{"num_hidden_layers": 16, "hidden_size": 384, "num_attention_heads": 6, "num_key_value_heads": 6, "head_dim": 32, "intermediate_size": 1024, "vocab_size": 19600, "hidden_act": "swiglu", "norm": "rmsnorm", "norm_place": "pre", "norm_eps": 1e-06, "positions": "rope", "rope_theta": 10000.0, "rope_fraction": 1.0, "qk_norm": true, "attn_scale": 0.319, "bias": "none", "tie_word_embeddings": false, "parallel_block": false, "init": "normal", "init_std_qkv": 0.039, "init_std_o": 0.00976, "init_std_up": 0.039, "init_std_down": 0.00423, "optimizer": "muon_variant", "learning_rate": 0.00912, "lr_mult_o": 1.5, "lr_mult_down": 0.7, "lr_head": 0.00874, "warmup_steps": 0, "schedule": "wsd", "decay_fraction": 0.517, "decay_shape": "linear", "final_lr_fraction": 0.05, "batch_tokens": 65536, "max_seq_len": 256, "doc_mask": false, "train_tokens": 527500000, "max_steps": 8050, "dataset": "wikipedia_en"}
MLP neurons of a small language model. Each row is named by its layer, matrix (down: output weights) and neuron, and shows model dimensions 272-367. Each number is 128 + 32 x the weight over its row's rms, rounded and kept within 0 to 255. Numbers have three digits each. A neuron's up and down rows have the sign that makes its largest values positive.
A block is one neuron, or neurons of one layer that tend to fire together. After each block is what it responds to, as a language model described it from the Wikipedia text at the highest values.

L9.down5:094147085142171142137058108091088173156142140105137159091170121092124101078129140097132142140039107131094111088102178127103112131119135066128136124072111177103119146131150118220141113096091116130180094136169147144129099046130164214149132128072126131108116108095130140188140180123131176101
L9.down407:162143131102104116116133186155142129151162137094168162205157184138130071119125082175098085131148121106203129118157196152094130081128088193094095155118148175165114129167141182097065120147126156088125159134136156139151122131107122159112169187184099138096103137125107090151128182145124144091
L9.down642:187182209151069152112149111120166158170184138133107109115073114154097147089146092104118145145159163083142178128084140155144107165081122096042145095202071154200129150133026097078050145133158126080158113120123114100111136220085144147089096107073130161138120126088193129127180180163152115094
L9.down880:081122079107118151129109105161163101148078167174151113143073144116157082178081115089146120125157135141137125109105134122131100117147120195096091164095142137062141077184117170189100171106120151045112097173100156079045145172118134177077151152076119083092118157121126122118087093137142151137
Responds to: Connectors and word-ending pieces inside predictable multi-part strings: hyphens in number sequences, scores, ISBNs or semi-classical, and separators or suffixes within institution names and titles (Rehabil-itation, "Births, Deaths").

L6.down252:117149105070076140161108131185203133069122150154133070131169124199131131119149129156136104138117164149170134089133130125193122132149151125116122170181177149143109133141123119100135104094103091141109127074123097183105140159066150109145117109147123179067135150133147211128143133138142119071
L6.down530:073201126123112121120142127148159147110135145144111105134127093130124154102130170105144074171126187108114122127046125097206082155155139122122171092176080098133109087088205114120143168149096127141135116152074119117171153134095143156128148097101166179162185137103172117098128050075117128117
Responds to: Prepositions like to, in, of, into, out of introducing a destination, location or source, often after motion verbs in narratives (took him to, out of prison, relocated to).

L10.down107:156113140098151108162134164081195215113094132160130105081117099105130123122120114197127100143144136140102114108115158128114137170147138113113184122149124118104142138116147119062146123121116099100135133108131137144094134147156048057140104209131132142155136129136128076149163170106087119146
L10.down278:114079080197038066161134149121124124137119161129124123085077119042106136088187102139166188154126099140107176116104116119241108171117151138078142055188112086169181119045132150102134089107088146134089141168175123114048081175125124113105137140108148145130128178134148139187070177174157106097
L10.down310:108142180185094117138097125114115163123153189140152145171162191104087126129114102157069131129113179105168112126114092133148099149144158132116121175109144161147054099126102140093122152122136145168108102214154111107115104112114172163156123097170130157115141120175046138129108094185183088143
L10.down479:133130060155117153121121180133172113178082104131105103120123164096120176126127099161084075137154090166123152112114124130057115127153162166137124112100117086116078199076123151141078148152158096112156163169164203120182080157138091105070144152158137086176128144099139053126083173120136112116
L10.down634:137189133131110147116154156129163137118102110058131041117126090118138144103160095087122086117159111097190147147112153130147158144057215050108107169159115135120124135091134171112150133125152162139152147158143094202085175146132100150149171177125122124139170126126119075083127110148111138117
L10.down823:161151162136154192140159073084173152118133122142129122109103120082147114146129129067171161102135128134092134074053103115097083146071183141082132070173161102142179083123163101161094152107042099105132147114142133194098068042144174120130120156153179116126109139156094137096111140102130134121
L10.down875:072124161117161176141163063201126128099150069107090123161185093154112117113130030173053159097079141120115124152182103158077101145127111101143117189101119157172138169137092165127111153127111080151117180142163134137097095113110109117142159146151130155143143121160138128056126107142112140113
L10.down990:195128083115115112102136126113136137140102038093146125129069094106151161093110106158162120080177181159147140079105076170170135179158111162141167108157105050128108152165102125102147158146159129160094095161221087115186096131107087186118114092105120124138144089156101164135105115154144098074
Responds to: Function words just before a following object or example phrase, mostly "such" (as), "known" (as), and prepositions like to, of, from.

L6.down825:121129097144136106119077178096099117087140147159128088123129117096154148116129146120142121161089124094147149110077089087120177100152116135128166166151156055068121158118082143071150128116123155068135135120141127117126156148183089149089118133137172153093115132112110121049095158104112175110
L6.down986:139135141076136178140137059148135113110156146122094159134142095124105108142122155171140136168097193183111136094147132103105144145202090104136213161099101117126123131114181091111155108089093123075126128130185075163126089151145141093158169112150121133166111125140161116100179125132168155193
Responds to: Prepositions and separators just before a place name or date, mostly in after a birth date or place noun, e.g. born on 1940 in, village in, at Memorial Stadium.

L6.down267:135183139100138174141147084123172119130077132144091100193145120103123128098196179133148120182097118171095129147126086145106117117134112160096115104158178157088096122176127099108149157147110167124119157110166162139123155109134191159094123184135177139139120129091184102136173105084108052147
L6.down389:138129083118113143167112179080148127095155203153148118167112096157069135110134159089134151153134173120118094115152131190153157109163119138155110210136153118009138122136121093109126135148144169151134117084134121143101145082071088168113105108153179162122130121126080178095182105142172177148
Responds to: Highly predictable linking tokens inside set patterns: name particles (van der, de, do), "or" in "65 or older", "/" and "|" in ratings, units, heights and tables.

L9.down33:133123151063101214156120145174144163102130128117073158133131130147194095113133094087193139073089104124117117123172171164173106128116138106156125152084121198160131090133168104116132105143183118137127119148132101139136171090166132166139154149207164140116124109147182155123102148098089129136
L9.down496:138134090104103179159131137170149152131132166132131103058150137168164129153131118080148151151071078103110104136090155111111109092107127085141090129083062116119146130124159108124118104137168178123087164147087148135130124110094130181131105127104108104095149140157140138152086141122130074162
L9.down551:125158140100108123097107195161105191154092117121151075063120142135140136162128093180094168142140175065125178070140172064057162131096135175186194116162155129093107113121162145171079146156173149081061148123173102112112185084164114156143106167127113125088116120071147157162131143110161132159
L9.down907:146104151130141159203167134234152150126174173121141127137148110153106115087109071140144130083084148095143128138117132152133169096137115121149093117104128145114110090102120022145092172135104124174156093121106174162113151092181103115173130134142150109148152085141098109130129122139150186134
Responds to: Mostly "of" after a critic's name in review sections (Kyle Anderson of Entertainment Weekly), plus "and" joining parts of a subject or list (His mother and aunt, jazz and flamenco).

L6.down318:149069122092073104162121157162119151131115183215115165137089116123095117101163127131115145142161120106165166076077144138161162148193125118134177118136125128126044124166121113190130124096077139137151097153057085184119110153142142179109137150106114143147096097087127105134200152118149095184
L6.down413:124104108099116135138131150153129164142096119153087124128132088099089184139141092088120113130087099128165125103102058203136094098124164126119071097112133156090088144188074151140140141156134093114118153121166084077141076159150112155136153164096126156112146088161095110173071092114153169137
Responds to: Main verbs right after a named critic, outlet or study in reviews and arguments, such as said, stated, described, commended, argue; weaker on other verbs and "on".

L9.down141:139116169103140118117158073159180099108072132140100137109141107132165150195150199121184147061207120159114132119131162078148142116149101117139066174142153155125161094120124097139132103164135083132119137123123161099116121120128111131131135141144117158163127118077143125174139123133115148136
L9.down656:089139115084082094142143100124085112126069157132136103169096099100216091118171108150137151113155146112136091115111158166177131102119139115128097185102162136110130122129202086147131183053138147163126108090088103155107103145176141144114145083134074113149125171114186108096162057120165190088
L9.down804:133154123106123134142149143105133111143065082126061101120127113149117105161172121137158126106101105125148121057070089143164143083058141138086140131140177125111118175142114182153149135181090182090179146125075134113099088119083166146078115137132107145125156089167119150133112128117104156157
L9.down832:128159114095133118094082112096095077113113087085084082130109113106123140127150121097128164104135097080128107071117093159136133165146177134080128155123143057128117110136121143150129143100148089141109179172198116165104102091117124109154147131106106116137125138095111116070148175115128199127
Responds to: Function words that call for a fixed next word, mainly such and known before as, plus first, so, would, and table pipes.

L10.down150:123144126132071132148117113096148093120104107183123105146080107114061142180160156107107129089077095114119155114102155097196157136135114163140169142143149044124136135121190152109107083112167084100122109160150132130060137134157135127121116122130145120120109113101138132078142176195123090157
L10.down171:143140099111111089140154111149090128136081065111119162109133131117064126124225129124116060137134095117170118075093098115111137143094104141161163158212136055183105146122187132193100108161170149132103110116139150177157117204126102127163151102141178126129143097142184150109117108157111146115
L10.down215:097153130118134207166123093173152099115124151123069094068138123116137127099138161123170135137089163158105071129146137079172117133131171042111157070097196170109125090133091212080105130155119103085095125147139104146140115145150122167164122083144109125192151098092151171130078163144123123081
L10.down288:058165026123143110109122107100092132178106163143139124082133107116133131060105157128117118102083091077111166145060110126120080136142133085135160148118106110106155143119109131108099138083103141117080095152081161117127126150121162146203144131158098154137165125106119101074108163145129144186
L10.down654:173096190142123155138175149159126128111124092119130131143163166169119209163132113077132133076144099077149189163158186145162110170143106126126132114119092030062160104126089079058097132142174116156111130112105104146160163101135113119147107091187153176125133097157138147086227139131150108065
L10.down699:122162170145112146072131108071139158161105113127129098164114045144110112091127139187123099163096138073127120115048119093150112135109112136108194132164197140101222168179062109127074149108073124139095090102159124148178101241119123097172119118117126105147125140122136119137141091157140126164
L10.down803:133152136123131146121169134187179146125131189147125125091148151158096136109131175122139130092116152117169221159113123146145175141091152069125100136120162085148199116117087099130110088142107140106137060104095078126120125136118098182106126138154151147169135101112112089076082110124108204097
L10.down857:100116133111149130138162174202086156108130178190081139095174076066141189165160143062142140153094108129090114128145083136196133128127144169090181141051159073088122112123107130142123107090122077151159183114121117107120127137175070031154205111175120167165101162121130168186114083170127078119
Responds to: Prepositions, mostly "at" and also "of", "in", "during", "from", that introduce a following place, institution or event, such as studied at, Church of, at the.

L10.down214:081094099114085106077041169162120114151175111116135141121147126167121156138118110105105082147208119121049116141083132093090138125106138125119067166066175073085138179123134182123178148144108146192067130198115174126140109117169079113133133120157066120163093111124166180113179126159175171148
L10.down235:126100172112152107075136080153111174195131180161149148106090143061168118146130137143083156127050078136127140155127183159160154089164116083109231145146096142154090130147096084080128134151165119183127103149149119176129074106168128128084141169113056140166139135108110141080092111109100121138
L10.down259:119127131147121131082159150123097154123071132198160161128171159135134101149092133118174179144148164183121137121155111141093168142114156163145097094123179132154101131115084122142124110175144097152143124145054129159121116056117102166102168159091127074110160083177111099141108128081121180070
L10.down353:144168158107170108154138113120136151163123149178141095102137113100137091157129214120152082142134153155196128131097100126100096152160191087130098110129200163129077135142115146098033153116114144137130121137147081135153152139137096095156148131126123133090095146120160133153143091128154187162
L10.down426:165144124170156167140117101136125136148168107130171124128135122131138112111147132167149181092116099117091138062142133110139135121117170108059163182156050103070104125115120125169147144160125122122141156109132159068114114068164145103147168067152075152160105098080120098133146168078186144155
L10.down491:124113187130118166153133173110151094143131124126146107170121164137115152136155085174184148147082158093114111171112169177116070092131101109121126095069188144151145167119158143091132100125156159166157114137185092158096145130107169175100132166094123067117100080089114141149106085047105149074
L10.down508:118163156128095089140174081155083169088140100108159159133121158191136109165153145105117075098152077121108084138138128124148184091124196165106117141089101170133131136161188124142135157064137148119113101064138153136158093124125049106121117094077125097098086173094137096180101087109092036119
L10.down638:118174154153197149091086160106112124132136170143180120131165158138126083150138155084144069072129166102130090114131123150181142173119122096140112139193147127145080161123103146167109136101157134148126189110144085093109180103134121130090094146122104133161166100045053107157130190141086141075
Responds to: Colons, commas, pipes and open parentheses in infobox or table fields just before a number, e.g. Water: 7.2, Density: 99.10, Power: 1,000; weaker on mid-word name fragments.

L9.down61:130117107150145169141125073157131075121111179093101108115087150161130153114141105127111164153181131086111109100163128134135137200126112095132124104131103155085108114176098146136127160128135097135138097119144102119145118061157103106131165113160180129175102110151197147143134171058086137077
L9.down234:125170152126142130183156094164091150090146147165147059163154122149103172148123132131158153084095177091085148078140115120157129187103146085156148146136197124089157133172143086154058186118133116137075083147123094178141057138052132151106146130148092162142138151171153157170076127179113164179
L9.down646:103146207147159114142138135058108154135121155069095165087172139110139129130128110227201141168034146100124151100122116077091119123097161127159153109182106155051103147128130110095148112164075123129171160185188148139093164136144124164127088117084106094205103144117126224160139099123147137103
L9.down985:110156194145069114138156162109130105153178255105072126138122145181159125106159118161126109148148177123135151153077118121129124097095109189120115166091091148045132120122080120136115180075064057156103125102124142143154147157132157072108116097153132120080200121098154144133116119097114160152
Responds to: The word "at" (also other prepositions, $ or £) just before an age, institution, date or amount, as in at the age of 14, educated at the University.